MLP neurons of a small language model. Each row is named by its layer, matrix (up: input weights) and neuron, and shows model dimensions 0-255. Each number is 500 + 40 x the weight over its row's rms, rounded and kept within 0 to 999. Numbers have three digits each.
After each neuron's rows, "fires in" lists the words (lower case) most often at its 100 highest values on Wikipedia text that the model never trained on.

L6.up154:477580509535475586509482530519463517427524499500493460488502553529536531485456514467518383529493545403503555522502506494459495543484517508572482536479471508528423502470553470543478482468452492511542440473473519507472429512484474541478444477479466443566516435532546491477516472500530571444416442505493541511475471518550504494515527498517535490561503463576426469445544517516574451552589457480498448408550570504562498465518513475403486509501499523431567570474477450505494466442449505491472430598448523522463508497538474500494595498473496496524511493528528460546432461506522462481468555432551490500478429563519449511456548544516503501512551508517503537463491546443549492491511489534498470505490564519544590529516505486513472489487503527536566562482532515456546459427548418
fires in: "the", "s", "its", "her", "his"

L3.up165:477596441476508447535483508470451550512469512480543498475490510513474447504443498521573448461477493465501478537483470455528485528502522482549476500490460366494514531530539453502476471473420485486507513469523492518529454521499509496503453498481427583486477480531492466519554558478472510495460550536570461489502480519435496589468461468513520546529525496563512537523476432509560533510506536457500476538474480529430534456448517510480457509509529499538527457535435448567481522538527518517470473489362550504506513471486506449444498443505497483454538516530500398486496520456567518510427518528558574560504460459449468575556531498456495462503429490495514491539521560492586504590547596550530547444543492523443538439579508536451518465547547551538492513550529452421432514475433520
fires in: "the", "theatre"

L3.up284:505535539504535472524497503540499519569554543500479523491482509449479517482543532477488539445456502486527473545563448552469431497458492572492500484534547495531480469486465447521527526449488545591517519507480517457516428482518535528543554455484505451433530524512549489555481512542534488511457532460521467467446571543452523542568527492481509498484448464513459480412442565593517456430467458501454478502520507482480483521519490570410456505525487494463505428472543545516566467521466525479426487475445470547553473574596541535484480447393494496454543531498491575443454502500495533504492435517400553565484502532523415468470538554545493507484500503491590505550510484443438453534487482534528463455564561569608522521532476480542527474469468557449552445474488477457486464474510470
fires in: "to", "science", "good", "sciences", "scientific"

L3.up1014:602492503468495507491521482518568489537476504508515548444439426504485516536436487471498517528472532479474517490491509442473477550606453496424544580543512482508408470517487515453522551553520460540551528598489520473530390470524504547453482446585464531449489512490580546486587519492420458460516564515452489489513516569529582485477512561514492510524519525468517493500357487565515510549493556479544514437494490538539528504469463505482483563474515472562507493464555508528549570518507511540409487476469483530455530528484498429455471452459393392544495533456457500524484444507471485487470436478506471556475416505555481497547486537456549482512506490504527487464548501528489490447604488472478465502537503496461495475500517457520472519501561509523477515495482450523510543449512489
fires in: "japanese", "european", "nation", "europe", "chinese", "region"

L3.up535:515500467499554474475546491517448470481523504516511492524494482541478440498556448557525500524463469542421491496496511514522500542494499423489512504521442518527437470449453428539524495464494536551484495506573387484540502506532466545413486479494448388507529550535500496463353500520536553474525519509509495513458496427488525571525496570526538491501543486464485577411521543492537488499522405485515456435530520546461488484474496542475514455544635517484476526459552455519428431498561557503524484482512550471486515581560513518513524535485553512585433503443494532557520501506465512512467519548517450522427441460470526478574506455464543459514495474431531491557471525491473454546530452459534442447513532466549491548523480525504565555589493551522486485489497520480510536446492459
fires in: "party", "no", "may", "not", "director", "men"

L6.up543:415458516523534529528505551575462561470572515564446526485470515492443496473416529481536519505519508563411586525478510422422479458493537556518503574563536539482508537601479493571534502476394511434495510439503473472503482521477448531474538506433489497484504523499454486529486449494539453561523495493473496530464491486524552431448529434522545437507478543417546507480507477509484491463531557542466539511524517514431481466472396510497514433478469497529562516532537563538510476483477399489456438531501470459515528564539531480495478527471527605508480564515432518522491442527493456491464525436448541455446474459514470590539530512486536518515498506552555509558496555510469464469485522533516439453483477508543476509523491475496524508526476541498482428483571541534541581537450514
fires in: "to"

L3.up223:527594560479509561530460529499459555566419518474554488530455502502454444538425501489499499466517555513467525541565460486522456520474542466461485517532494399481527533493425451605498541497459541434464540473506573500523520488495541477533443520492475548438477558479491495431472567540522592504496485435494549459603497473503526477478580453498521503519513461471475500494517586500521461563601465477495552519489537486480481484522544507431477490523488486456436512529559483447488490551499454488548483523518523502495499516445526535565486558498489482493590508488513472463486535538518449492544566546487513479468482491550457507479474480508463413452519544431490532498501513508473467429503475504426422497523583516506500441556484521484493481510530448362487479508443562508449428486506565
fires in: "season", "league", "championship", "competed", "doubles", "tournament"

L3.up229:510459482477499522525551509439482477498522529440529544524498595503518495460523519442582540487464458439485441515502495519572439445511485496543509530456483525460499465489428488502421464432466427432536506473561561532482539444441471484524453539498557449537522514523447501495560446471549479463548565444531511514487542519516468570515497479474533489578538488501494580580519469406513478528545492467517542482543509492474481526529523513532485566493461497527509510538549462378439491451432542514420491457526448459445613530503498524582496506479438499555520433520564486434451502535526497465462531542506507478413563519487526491545472451580478422505478573509478567457470539501546498493473519532504509418490480509493513538570563535460478550477497510494467520544499529506519482522553514
fires in: "at", "previously", "previous", "associated"

L3.up144:501454528566491560414508523535472502453506575448474483496474504493498437502414511497503451456578541414483513604510557491391519514565481551545470448537455499546473491486508538476485561557570517469590478428536504482509548527511535501495513471485469597520526504432500496523524566575510514515450543506457449492507434491564460548446419525563452499478508478505531540500534519531467577489507525470493479582524457476555544497472470435455469544504485577562486485579490457482482527457437500540547491384441483480489539471494559510499497509477462468453480526531465517440507527549516494512463460521482482537532543534525547465515489534487480507539441523457482523530454460478501562542492511548498486496500486492504476504515450465557519499424502523528550451390470490441432517460515422
fires in: "s", "nuclear", "advance", "court"

L6.up482:521442435552492522445498538528469515517463567474496457423440548566461430506484513506554500489522544440404560455491559470531481480376416553434464544522519486605501510465499477471497495446429519505443517485548526567510523490504488519509501500514566535530476521496473477509518490443491485518525580429506520597451462513480473490441536499480494465531451485539455490461582547493478515512539553453487536536533457503480531522450480501448529552487524510464457477562546469537507497576437513519497463504461440466454469485545488518489487502408465523529429490482583483490527535495419481520485521435517514514454594532445553469511494504497525514484507459447525535469496449502508438510566567541530559492489512468474532477519503589509556575536481526561541547570470509484454453519423520
fires in: "by", "man", "when", "manager", "management"